python train.py --n_head=7 --activation="gelu" --norm_eps=1e-06 --positions="rope" --qk_norm=false --bias="none" --init_std_up=0.0488 --optimizer="adam_variant" --decay_shape="linear" --final_lr_fraction=0.1 --seq_len=128 --doc_mask=false
MLP neurons of a small language model. Each row is named by its layer, matrix (down: output weights) and neuron, and shows model dimensions 0-223. Each number is 128 + 24 x the weight over its row's rms, rounded and kept within 0 to 255. Numbers have three digits each.
After each neuron's rows, "fires before" lists the tokens most often just after its 100 highest values on Wikipedia text that the model never trained on.

L8.down259:122146124106142143128150079126123125128127096117138101165158118089145164166137128147118114113115134123131097173118083110155146128102134116103154149109158156119138116136153203141111125159121089146126130101107149127142143116184139125133115159102144150141087162126130117092098120167095139114124154146134147124122127121129203161157124088146120138118162116174109138123123132118142101068097121121079109090108149122135105077148157104191129153165137158103109095086105121080087118085095160117152096105154118141147113122118116060133138115141132150139123151119137095106121146137120114139143107109126170142169116133129131117133114140134157173113140167137135129122137147137070121137133
fires before: "=", "\n", "\n\n", "'"

L4.down605:126112120112137129135110133120095139150160147149106114078101154148132131131097093102154095107172140159135111140147130201143158167116156124147109125123122161165139099114102148071125143122090096145132158123132119122122173113097127141136132092106078137105161175117117132124083109160092119125115083144141095124120112141166098138136113159129127151101105149145119155107100164098138132076096124168171078130127164123122109154158131135149134124133146146095086149145122127100115148119110113164108140142120126031129129144094118138122105118102104153133124135111146123184159152151098167141113112097119120119148143126149096139109122141147145138147175121181144138125146110146101138136147
fires before: "=", "000", " the", " which"

L2.down737:119144116163113093152160094121071087112166152115123152115106157120141121114109116135099142098132176140152115095118148150117164145128107089124130124115124152105100156131155098118161136110118174143153138111169079139131127117123118172118086117142184114129118132139115142118099090115147087113089173126096107113098123174127127064115134123127152148147164141142109131119121137162127109144107144127089105113150143100150155108154130128142121098107105112141119162108146140174118118132104115095171138073146133102084109122100159132096160154154140130129145171087119148088159092145137119109144105141112135110115137154104111122146158123132137170154181131155133162158159169109110101088111
fires before: "="

L4.down615:127198125104123087149114107138135117140150150137099158108173126159186147112123125160114150118116143163125114129134145117169138134128121180132103091095144137114145143120144144143158112121158126116115109085132207114082158081145136105105118074124123150126158111120103149154085147134127152092126111119113109137096108142160138166117109111128135151118134102147139130113130132136163132121087111088095116138087149110118149086145158143110122117139114129135141131120146100100124100118150128119101125094077115143145097154133118109144116126146128141096099118079167094111142125102129152097142096142168138114135126139181133132194097154150070119121143164141150158130159072121118157101146
fires before: "="

L2.down989:172105152171114100153167099154146122119127133152101091088109124120136058133106100143176088128151146125178112138098100132090135127115105135151123101113106142174085120164107136148195132111154104076157122139075168124134163173133123107147110128129087158132142119146163115145124144112148142100096096125089121141123149119111109135135136113111114097136161119105153146147114120180187139122131131133136078089108127092145124126117121137125127112134160113147091100117153107186113098117132110201170152118109149140130123145130132121168142148145120117117126111170148102157111147115151117116122146095135106112136116144126116117142104129107130160118181131113103144141137127135096137131092
fires before: " |", " States", " (", "s", "–"

L8.down830:097138161109123105138131131135159113148101127120103137109114054126125123115111162174096118101131141155128103065090119119130104081108111155139129116085164134143143109111148110087141155135153112123142115103126132133141120147109110156149148111167120098122174143123160113123131091104119150145090079151113133143184163084081125206114109081127141130172137140118116159105107162160115125094117121087128106137136142144140152136122118116087132125123155159117127118102126152130105170103149114153153070138131140112110155107123132155108131155164144104130112178121145118134119129144147128178097125140119148119092119140087166138139154109108145181129137165167126136130122120181159129117128
fires before: "-", "2", ".", "ron"

L6.down724:131136115144114138133150152083115157148148153141118148121126142096108095135159150126109125116144127157111132183148100139133139090128118168137117122152135130136144134107137144160132127103145156107121116141138121083129119136111099084119117157149084083122115141156113115099143104140108142087102114147109150087132119129114157048090132091106150106120143132179124171144140137123164120117155116108093131104128123119130125131132182133128073146103149100120102125093105136117090150148058111132141153145105142118133157110141161089144120098088171145145113164111102125130169147096147125127161118172139147119161130161099099167135129137133105110148199153162126135070117111153137151153079
fires before: "="

L6.down848:168139138153128081129143112136103144158133131134150150166096098096076144129150118085109112122120098139128132127165126114170148129126130119102149117143134086120083123098149155132137092122125145124075153113092102149167128158152107150107139113161143185109152161148088154138139152160152115123122099114098191136122109114156132065136124155076144124190143158152144100103156152125109138161134098130096169118132118138153122127111133120119103167127113165099137128128146099150148148138100163109125129136130118117134126082115130145076111138118122083114140139147145165109137098095113152138121138120082089096107135145115142092161122123112121063147150117137101134139131093128131158180132
fires before: "-", "|", "S"

L2.down1070:149135116114125127078143093168145150151101154109118104149173106102171129170124112135136137119115114159133113141167131118104161094158104115086086144129133116153120130135145090133149149154142126089127102183167177084111139157110098142106147084155111139107100102122155122134162141159130141115173136120113141138156111128109095165112107077101132113110116117144145119122125126065124155113151121128119141097154129136141141148116126108083104133097094140117143087117140142159110116140112106115152110108077131104176134143142080122165114149111139156160116125147138146146165128137132143164066114147101168100133122131113112147116109125140116123213107097095113113157114180127129114130134
fires before: "|", "^", " were", "SA"

L6.down5:147099090173115124158087079144079093142136149116073130120133118131115161139151105111131165136142125093137137121101100114135113122166114155140153114107157147122144179147122137116135118127128126062099132094148172106132086143114127148135127137084164122109118137120154112098153094104109149100092155104103146122128160118138127127162097123118162135126118096072157171140103117094139158122144104124132134139111144121106120149136140123168094178087138139151143137136121171171145146105149131181086145097145134120148083132120055139110113130149082091148157140141099152149114141109110148160148160140125135108105125135161143134105152120166137090110182148129148128115132130096107119137113
fires before: "-", " as", " by", "\n\n"

L2.down1040:121128112148073140119142119111093120114154128170134111134143177109132111142137170139161102123137155122128136110117146139102138170165125072087134122106102135087079139165153122168106119181165122144132142179137125092128117134125144128149122103134156133149108117083110098122103143148144049091114152105134150105140145121131104035120141149129154143138118115128131086115112136131104131131121158095099120110185148098124149110118126125129107085170153097149117145101156150134124143131089149125161170122124141114101139121106163172095146109130129161109138101104154116137157108161140087107144125100121106125145097162112175143145128134147131137121150162119146134139138148087138142094101
fires before: "="

L2.down783:161090116114079128080116133108098149104111135155131159139102117134158109169146106101136096093125199132121165072134139154107120138117131117175099154127122149120123115130150155136136122127096164153154142127163131121164106155149137128147102143148073143153155140104144098116130095168131113114113111078111130120116106148095151046140140104114123151138137161099128144117157155100088144109142122164092102136120131141147172089133130123171127127117136088120073124102118096103108136102122098137124156146156125146142101158128054144152163135132147109148111109126137154175166154096121153129157144140115150139150102146117121131105148112158163099131133083138126125107154106117131124116121
fires before: "0", "7", "3", "6", "5", "8"

L2.down630:124088133156117094138126167133122141141127147149094138121148172149094090178122100117118171130144124139182193142120161123098128154130128127151131131120137127160062108150128170117186166126079128146134122113096161104159148117113105161128099099111159131131122128118158109135151117168131105104108122111114127099101129117149126084150101137128152154133121143132165116081129128115146140071152106155154111117110129133127149098092130129137140117151146105124147120114136074121101150085123124132125161145123102112148130168104152096118161091134132145094106100152130121137125173133112106140118194142125119127176096135145145134097134152114139072101106054102099153139139098140126132150126
fires before: "s", ","

L6.down788:122178178128150108111160102110095107136107150108168092148146130125135131122148158123147118111091142120125121147150129130127123116083097072138146104089169164091156147118123134109140165137182133145161139137115117118164122127102144116134144183167113145115132113122103172135141086125116132122161159151156089125134116107184112136116115129166130139080107100136116111118108116141120137164103129097090123127138128119127127100085127120110135094136163142119152138097138135117120102168169096106125150128143146098155126143158086118152070130169125121130148111096148161142063134120125112093135144127132155181122174114084127101113126185113151103147093142125139109121103097179122107113114
fires before: "=", " on", " by", " (", " in", " |"

L6.down680:136107116125181121144092167083086130121111095074149129146166118131124123106153141091095202117151127128113070160121100151157149115138143102118081169152088156130128108147157113089135168096150108105095124118119153113091145151111110170108094135114141159149147120101164140106122110155123129117125154113097146122130127152120128109121125103153122120123128155129099128155127161112142140091133157127102146122119134086118127131081116127112125119135118115149149159163166156128156101163076112162121090073085130117084108083130111167112175144112136124141143127123120120136137140091116119169111180144132149151134134172152135140138173109138132096144127139071126139132127120128158131142140
fires before: "-", " (", "\n"

L2.down63:130131093119091133115127137130127143132127135161148118098108166127088129143132105115156126145130153110148101127148140123087145115149116136122134162104154090152194121150132082125119107117118141108095142139110166128140111113147152170131151099159126136096104101129132145107088204125123097156116096109149132114136122100087174186113139136146138104128079148141150131158131112127135120153101148118076171134125144060099140122113120133095133125135101160137147090143112116137092057101127120126113157107126175086122073117152115120124152102136170164139157167104119142160109139149146130113153125112115155103132176126152122143148106125128100138171113112100130189122123168113130117101133
fires before: "|", "N"

L8.down750:162134112120113159103128155117123134186157167182112167154097126096103159165110125138135131156144143149140137146168168105122119110137138144123151097104112109117079125119122155152161133121123148149110107147127127106142141097149084138118119069163144100101149127115148119119136113129086115148113131165155117147106134132111141057113112148154141109111131111170108172117119141128157146118094106103135102107090101100164118118125122147146160119117152104112140173123055085128114110083115145128131117126143100161117110131135128100152128173088119142131072111125135113137104116147149155100160201100136094151144127155149141141151133138177145082136135149114107150106091107132111143126120
fires before: ",", " of", " as", " to"

L8.down473:111098154152131153118136106174118116126115146138195115133120074134169142073137118170118161136161090060161105146072138099107115128124128141115122163130108102122090055134117154123141142130131136123161133138133121139105096160153085101135115153126137143119126126127121162139091113142121168093140138074157130124104159132130128156125122093118129125125106166149097153118132096145143174170163130132180096131129108108143098143143126131168129138166139133142111114113158150099160126110155142137097148115110132124151096135113100100098103112138140159149163072136158113071156131113127132110152134127125139150162104134140104152105128106122142111084142153093159132109126090168142113106137
fires before: ",", ".", " of", " and"

L2.down901:129149144135154127107119121119133154160126095118127144133160166139105138140153101145109142133110093087119127119149129131138148111084157137094114151134143106164131147120125144156131132154154124124125130142166148126147124120115148162067098133135143148125127108102144098127114120163136155132158135142176109099135118179127152144133107095081169122142124134160156116163105095122091121128136066122100157149133135104129105113112135139116136145152076141148135160114090129160146085097106132128160144152114152063155119124163125120131086104089155149140131112142120063171172107122125117080134112079108120121121123154123171104101073158091113148185160119118128090158134137087133137179119
fires before: "|"

L5.down639:094105161110139159117096182109142147062189101114118141142155130130130075120127148116141148152115119115133183128096151132102183115109118132116080074117132123141127124093167171082114106133111121159107128170138134136128128150111131116108150129136115128165122117140169147098156145141117134143088151133107091119121126103180140138123147114115154134101146121133118142116130072121140112150135121171136123109134114164166094123122124119119133150062164142129177138095135125147111113096110157134173124104129127114128126084110139117141139137081139141082123143124138130107126129117174128133133184110133137163113128132146127119126119095097098118125133106076135121127095208125163144131165
fires before: "s", "d"

L4.down703:154132121098107094131124102124139124158121088122117128114156135145148114202125130123121115102111150136124098142105122139133144143087159115121149126090149156139126096083139149160113122163139195129161095113140116115151161168094144086127147154131150094119125133107118123131149118175174124082057131134129118125132150132175123099145159115118111133098095165140097153070116129115164149088124109072151100143130109127100113100098150123144140123142134112126151123126069153112099186124126117134141154087153126114154156094176113138137118137143133130101132159082143115172173137120129105123145117144081126107101119146118115139118144154090144132125166147106137120155118126123169112164101
fires before: "|", "-", "ba", " GA"

L6.down397:160126086078135108133091141143090108128150103102104154134123137136126093128123118146108136129152116139129159112167159071128152111133115084107104172109131120114187090152107122145119152129129158112131153126090097159080112114125128122102116128144160166128101168159102093114166129143145139138124143084135146160084145159145154193117124136095133143101105143097104151101104179133111142091125168107122154136133102122116120144090126112112086135130119136153166121171145167162110117148071095152111119157146128117124178132132176165103100116159114147112144155132088145131148135165104121141090081129116151108130116116114117164111133104133114149147150117115151110142129133105109163142159
fires before: "="

L4.down1017:097109119128117130090139099140167127075123133142101149146110185184148146133144132149104114151132142088137143138112155113151111116142122175111140087126118092140165099122080145141122132127153155159130162077132143111130139149141146133117154117078101115079120181127129120126126164111131069124133151147154116117151206146148096077143114122151121125100132145092131139124158133105073085145120137112121117079136133119142124161140129152174110098096156144136137136129143134151139134119117099120098165116099108110138149149151122157120125114114105133109096162131118130087116108121120146107137154180136062185099147150138122094135148113142147147086138114135165117128129125098109132134093
fires before: "=", ":", " by"

L8.down176:110085094150136098118120081117098132095135134138156172130112132160154158080129166147090141141111141099137102130128171147137122131137153103136148164105127100097160104134124143131093152133119092147090172159102110166100075107123091128152135168146087124158134164094166123153124138100111139101115116158122138109139126144113081143161123134117106121119147125107121168132117144156144132150116121178135135153079122118150127116130133115072124176111137106169127115086069135159166152148115143105127120134100153129117097151100088122163194139110111104084135092142130135146133141140106127067112150138143118161118130122161118118127152168136143108148153091117105098153139143097132141130137
fires before: "-", "\n"

L6.down553:121117091163131133072119094114141105157132147118138153122129104167149147121129074135143149093160154100132149129117100136143126114119104094103115093116100144157183162130166155111132134092113156104114130160063117119112085156102143144114105163096143130162134138137137139169103146140106137097093118153128118073114118133146124111141106115151130137128107128133127144112125151162120158160162139162159140111112132138164169100138119117089103164130128125120109119152143157189188146122068094138121121118123127158109141140099134139143109125086137126136085128104137118143120138145165101124107151172127119135144171162149147098111086073156127094164123126176107118149127130094112114100097
fires before: "-"

L6.down261:137106116140153122175149134189134107107146144190150136098100098077123120152116140103157096152093094160104154108157106127150117112150081103154143157142117096135146150106134145138102138127117158116089121115127091105117176142160109135143150169152090136068143144140149098141103091120120123143172133129166139087093165106135103163149119136119114154139114138118130139135100144136136138139115145141128109154097120115158118101144127116167121168113098124160125140120151146139147116169122156107147117147107129125134087129098148121143126109099070112124161107116065119065112130160147121087138132113129108133139143141112089149134101160153137124132056114140146110166140171097103134117127
fires before: "-", "|"

L8.down231:104091136164135182113124135125117121107153123110114153124084108064165133128135143148133126088138137093148140121126101152139147132145135127138135135095110153125204107131086128108110140101158114144103120109120076114143124118100148096125147109080127129132162121133153133114096152112153107150170138128083107123115137151110116229134121096103126136110129160158141125132131109135083160095102155121151128139123154147140164140142131139129123075125130101127158065126121131178153142133149177126173113117122116112154154130153122101129136135159095117103113085123147128099179123137136116128133122089112127099128150145127101139094136113154123118135136162175135069157116169113166143116121
fires before: ".", "-", ",", " and", " |"

L6.down889:117124100097140117154102131133146162114170162151124111083103187113128151144146123122139162134128149134120158148130094146125071141121136090135113101112105126152120148154036122134160178140140133136100096134127120121144132134124148148101129138102124129116143117140116146116116173113127110113133141141119125111118115147126110115143109120110139147145084157119183135130135128156151121140128102089129166115154144160094156142097109162069157127172102145111127073131075130132139160115127128131141145128173070147054137134119140146098114099100177130093120106125132121147107127110090110143122137147149140127143151097153122130165169140105128107138112086151165164131130115069124117138074
fires before: ")", " |", ".", "\n", ","

L8.down516:150100162071128106119154103157148124113124127158128149149120077138139109133126149128126114122126143161100115103157121107137124136150098115143143156085106143086067113121135088137157124157075144134154083144142101097130138153149128160142108083089108075131168114111140140123132126133143160093125107155112073127103109101100095039139108175151116154181119148150126141118136112110117143123159123152131118138129153159110138149159158156136102133175140119133103130133144123138067148102107171086085117102128140104155111124131124156119128160171150142138145131096097154156141129138101136108150146122106151121141145127144133129130141162089134115148154129115171114142118109110159169120100
fires before: "s"

L6.down282:116135141135136110135141144154120130114107126125132150140122119075122113144129167110149089122145163134116098114157121070165120145122128138152104133151162140132139174120084131131149139116165135137090096144146077127174129138096110131129133091099127142157109160158107129112145102110143091083106163089144143144134069138140111086138108152137119155120141101141120094124148139134133154160106052123135137138106200096109115122127105086130147139104099164125137130152161130130099111111144139099103103095127099159147099141123136116147111113078156125109127178151156136152181103135124123109153155140126160089145168170130108151126103118113176082179143151094113132105160125144137136149140
fires before: "=", "\n\n"

L6.down883:201107151125141146106091117092122144125152125119106163159110143150088106192127115110124147172136110128178106147146098120118102121129120137151171123136153137136062140152115110095117125145096173104110084132116125137087139122136130120166104115144118129113135170124123145095124158093089156120115151106161148131118120138079132107139125137087158159133106146125146110150128135116132091079127132087135184149167129120114117080140110122077139128100139132135171152113165126108096133098068124153137114151148151104177121105139115102177152112117153139139140134148140138148094180117114100124174142125123137095130094166131124142130145136114130113137132120106130150110142107094171108090136
fires before: "="

L4.down148:128140143154121101134147105066099137144134130130132136102155133093135148176131107134117143096140096145095109153174091146123130124092160151139139117115126155121153122097117153170112136139134086114138115135106112161128129102142141100083144121162128141138101147180158087128142153147114144165165146115124157117151133142122116159114123097179102105118146086129146160126088095155142141141154113132130110127134150094131107111134096123125083185073113101134090082096110074087140153148133097103131116151135111110176140137109120112195121130111091114137133130130138169133132156128136133170097132150109157109117131066137180106115128114169121129104098148165146112139114112124161162139108
fires before: " in", " by", " on", " to", ".", " as"

L8.down582:084106135119099170144155120155113138180088132119128133122100152116121139167113110081108102077124147140155182114112124142092150137123102145144140134111110129168141172123110158143148131153149153122152155172098138107158116113151133143126153136068114130108102147149174130161127083107088150147129136100167164090105144139090167110129125131184111130143170120133124070115146113119100158092128100112164094115086165149092118123130112138119121132108138172129144105124114068134146082120152106117091103121140116145098108156147127134126138094111098127129119125151090139126138144138092157110118158094139148097112130072127127110134136100136131164121156146161137155147112138129124112143172
fires before: "\n", ".", ",", "\n\n", ")"

L5.down676:096115117117087127130129123098125123158132160181140162147118167140111139194083127118130079149168121175165050131140108125083104134134141124128153073114100180119070121152132123151146123091082120165094124153149146095144114147105148114136110119130147117125096125149130105116156104151171111133100123072141138122143136136151116118109136138124114131139152123135110115105162161099112150108143154123146119154140087117106149126155139149116132132090137126089128122144104149140103119142096118157118144134169123106167140074137173117164107113131139125164161119097164119132119105136123111093140165100142152099158058143123116135145126144106132121154150154104146128162125086123143137135152
fires before: "4", "1", "7", "0", "3", "8"

L8.down439:175094117143114158154121124153109150142114104142129150103140108162089127181108123153108123124157155130069166142112140104154120157100115100089151100134137127129118152125078088128149107154115159110121157152139146146117109143109128129142111120140157126124102104101153104118159110115133106179115118115124105186131108113106112047138136147133104099184130166159076140129154109113147077139146134166126132130146118096107142134100087172108138117129125130129110111149112121142165129121146113107141137082115112155146146058112152126138161159102111135149144121107106145166095133141092130152154157089139106123144110120123176113145104148132166128110090162128085149163135112135151157123147
fires before: "8", "7", "1", "3", "4", "0"

L4.down84:135150110089153107172097115131108147147131124112104088169152101126125172105153075091124120126105145135115085085113117129167126172175090137101121155127102113144118123148130150111134103122113114141164110114155137158154143162107115137112132156101112137097128124106135152129104127111150135160108116179104108112124125135122120114177128118088124158116168111134207075127150101165100144093131126115166152106143129148113113109111129113104142126185131159147121166135097099116107151115169131127142132153138161176156104125148099135100163099112159117069121096135108149125133147118101082144107108102132129112134180085123135126147093111121084138145133139149133130113155139158138138173112
fires before: "-", "\n", "e"

L4.down930:101156130090098091145141150147094118157123106112141113111132121122120138170106201144142113164150142101116149125146167117120159179131149164108152104143144150090148096111114141154124119176101114125134129158103133127120152125148128131087101098100114134166128120162150056128171114134126174117119151124111138131137149084110122120106157117115129087124120074119110132157130136110124140111121157075151147137084157147136142150153129147116114159102180134121132124125145095151113121176121169168128126080099123128125097127122142146117144125114123175158113107077132091152138129110139131093117167129112129107150100123131085152098129113101118115109115106128175104123160129121142100171194
fires before: "="

L8.down839:135114125133143113123130104121086151138071117121128150158107128130146124145127128118114117135153093095125102127145112089159116113097101128143137201116096128108139108147104130139122161121130160128078136168127142075155174175127145141162121101113147109144177166123089106135160127151104109109141112125097135139070155160137117141127149141137137106130099127117111145138151122093144112110148092146137148153160075157139117110132060158151116136101107088110125152077156143146169122146120102109162144136067157128136109096140164102121106128140171128158089127105099116152128126120094146129114121145178124155132117153165105134095159152134103159141143118130128126112152126100171078152101
fires before: "-", "|"

L8.down387:126139117107124133142137122113097091124152115151153134136113140180129126166116104116158101112129133147123133136126142108129124139122104149082180091131140158131126138135122126140168116141139118122111140125161146133129113106126158098136059150127157122153095118107137099130114073130123155188127128104113151145122139119131086165108130137119087109186165131175143121089124108123077134175118162134110125140113113108118137115136124141127145137138126111068115121138109141120180144147099101137119146101116136172200096077067186157127130134118131081138116077080160128154118145095122174102161127091142097126146131134080150114175119119152106134143138141115095144128136114157129120130147
fires before: "8", "0", "7", "4", "3"

L8.down1000:130110139165101151117165104074112150151129160091127083125136100149104184128134078104148126132124168181167125098150126117108126151102116151097126150123029103117123130121117172163120117129151143115117140112128118135141134128097128130155122094126106122124128158123171133120148117116115114116106149106132104089157157145111107147142121095124124113117149130132166154147157107122128121179153123122091127144124099129106130121138173160133155146137120105171115169119146108132147162140137090068174147108127101134145126122157104145103158102101163133152140105116095140110130123087165125131117145143142099144118120098192110127084116130162115098146094145074140103138103125159159159112112
fires before: "=", " al"

L6.down142:123149137111130144132145150078116102131157126153147107116115128108144157136110097127078141145146140129162146144111136111185131158154125110116123122105142107125152104177147128126121102143099194132141158136120127137122121130133145127131117122145099084099179160140115111139149156126169101127124098153116139136103133131094110074167095141134158121106162112143113123162113109113102173066096173157132106150125111167129138117158120105175094099078113129177115118128096126098105131140141087169173122131151091119112167140103108148154134139164133133113090156120143104109141114131069179138142112144115130130139120121137107106101146152147107129134108076137134125057124122089167136144112
fires before: " the", " his", " which", " its"

L8.down502:112147124117114165129129097160112166116117127107096102131168152137112160106115090138111103148147057144101148111145125154093114141151121147155132144111147101178117103165088133144144141127154123143126164182161111115167164125128171121129087128136150147132128137067150149152149163123141169122128108142144125170128135125142121124158117149129128112123111101127180153148153118127132114148094119123120140111149084124182112141120145098111102127065144121106131096100076151103134105097093137125135106099152132100129100154134101173124091123095099125073137133133094117152124165130150094128116149172093096128133160106144116078136154149159151124130132141115082086138119145114126118167141
fires before: ":", "s", " zone"

L2.down477:186119150106107111120150158096158123140127077114166129074119116093157093114139144149144116132159098129113145126179098161139122124113122098101089116176124121125124136142162115110176163101138125123149114145152157134117147113171127139093135111095152127094129145118166097112166145137078118140098075108146147131152137143130137186132098060139163115129172118089153131136130087115126128134161097096121127126099128140131116134120127119130158119167120128102135120135135125098088164156125113152175135135134122137149137148127147119140107093129169159147099130152113159151118135135126123108129140103098126074099116160088102125143091102187102091077104156109116160130120127139136114161147
fires before: ".", ",", ")", ";"

L8.down681:148170103140105052165087127116144105165114187129138125118138152114117088151152154131110156133145087174104160152152151107143102103118161177128122074151122121164154112137108133148116155132127139178122149171093161105098170113157143109142131115126137121089127138134113145120108129110149141124127125150117134120132134108121117126123154106131128089163172099122114111117126123191140147166138162077087126127132126139145115118122182114156136090111108090136090099129153123097130104121102091089160168101142146113126137170086131088147115121111142137086128137128144131094082132147122148144124109111109141083135147134134128135106109148162094112089082156133147122127120126143147149088132
fires before: "|", " of"

L2.down851:160144109160142117118111114131101115122108095099108120105129158128107140129097101099120150118119113115122134149091130112124112134155112126191116130149116108138173156144167138156134158154140101093107185157108107117110102101094110129129109133136162163139098144116145148121132142123187119120138126144141149101133093135160123190098113127172116141115186146100151130110109144104117140138142107146079115128105167138115163177158104137111092110118165112136104103103148152143081151100110171103148127151109121139145137125059141184125102106120114161112136091124118119133092118115149140149130139161095132124117066091171136142133150115141107160125079105156160146143147129113166124153097
fires before: ",", " |", " (", "st"

L6.down347:136119099134107105125091108103108134131132177085117158177102111123121064113114099142128121140152172134130112106176147119133113139146080166128131138137093170142065117186142117106140137131110144119157139155135134107145102133143143155125111143123163112153116130176152148124115162112099139111116089170157124086118107122126152082152124095156113143132163148101120112143130122109142136098122123115135129134158146109099175158182154130095089145077118101108140158118166113138130118085116152163099097121099123102115160141132103094101155129132126173127128137128131154153126135097083138156083106137088164133151136078133082107153114125137112106149147145133143101120130121150164150157142
fires before: "-", "|"

L6.down890:162138160082096103114082129138094123126132124121105146158119115151112086137138128145147130139150141092198120123143160125152119124126116113141110182125104109122140126152155155112121120162129126161105093148148089128152134089097124120155135149150081136133172116135123163085119162159130155111166090111109108113081075099111123085115124126152142107130112097162147112164165145097147170115112111109130099144093171149099142090142124119136138096086135111116127149122141112157125129128102135119094091112116161144167159138117105132165143102083156157110168128097125137091111120157152121114151137143196135132135093124138120103153130159143104127135132095107126150160110163103158134170102
fires before: "s"

L8.down893:107167142140147115136158133117127103125108103126130157149114151122161188148122129158159120108120113102135141125175162160114134091161146147097155154144155159157122124132134134133128142113121097137117134175185145129104186112139138081137138136077091126122131141105132111138142132123096154170145116153131132126119166179109124121106154133135112103125100123138128109082107131136113132097126132109108139097125105146152077088139136091177145168097133119161152129091113127138102106162145126106130089116118146095133138174140123116109085165103101155139116099161134075155148129155100116121091119147145123101068105105122168155145109147135174123122089089090138103151092120091116163107117
fires before: "=", "'"

L8.down381:086149123132135137123107170125114127111163135134128144158152148148132092122135162129155110100126133122194117141134104115122120127101116117099120136139213138116121127128138135134128139140099123155153138181132186171125128120130151167115093104122179087136104158135126108099086142107149130145122105157144116191153088100142132118161110120109123125149119093089126126136127140148115135148104152142109146092136165160143073136114116113174138129101148161098151124123094132123147090123086085140109111136103127091104160139124135102100128132085101119139177132106127102100112149096132086144133130133110107121124148143163083074148137175118127118107098097176114089137139145131118158143174
fires before: " -", " in", " to", "|", " of", " by"

L5.down437:118106109140095136117128134127137116129134141085185184108132112106144079104112133110139101119146154123148132123026150157144128155139132113122096127124109138102126126119139121142130153078155166143122117094168109168107124133143151144155154172139147157088136118116127116099134140121130153115107125114109102098129108177141104096089159104114113105115156116165138149128168140145164144102147139149104146157146171075117138114117116118222117120149104128148160143167108123157085156138113144133127140175129114133127159117125095084111128112157114112089134127104101108132140103125142170100083137140163124110112108131097093149139107116109163154111158132160127132135135125091117136122120
fires before: " the", " which", " his", "st"

L6.down381:133120154165121148143153172113098162097139128112139165114145113121120175109121117118119133152139108074064142169126128064155147127091108111158175141166128143084105096138127144149123103076150120153140126114125141125114092100154105134096115182140061115162129154131165149134099144128099111117122144127122117148130123093158115121120124139141153124120154173112120105148131133147147100149140103115120170129142127128131090139146121139082137151136065146130145112139135111142120120167129159099106115121143105140146113129128127094134124149159156113134141146120129193102117134099118135127114140128126170100042135112136113116100154092113184174124102144113096113118117139157113147099094
fires before: " 0", "\n", "  ", "S", "r", " 2"

L8.down460:116125154157150129065086104140138167104119172122115162111150104135142157142127138148100098138137101120129158104135116160124121108133113135130105149109091155098087156110138120116132122155110065086095123153106158103125116115102115123095138144163121127109116105132142147148135141136104168115118159099160121106165152175126119047143155099140128135105119125129131110113154135096110128085163144154155121122134104163119125165119132092179067126127135132135086156138148107158139117156099092107097102117116129147143137107154131159157117144137151145134160113170132143104097125134110140151133147093168138134106178175091137146116063123142142153157154089171145124108147106140115118138133
fires before: "-", ".", " m"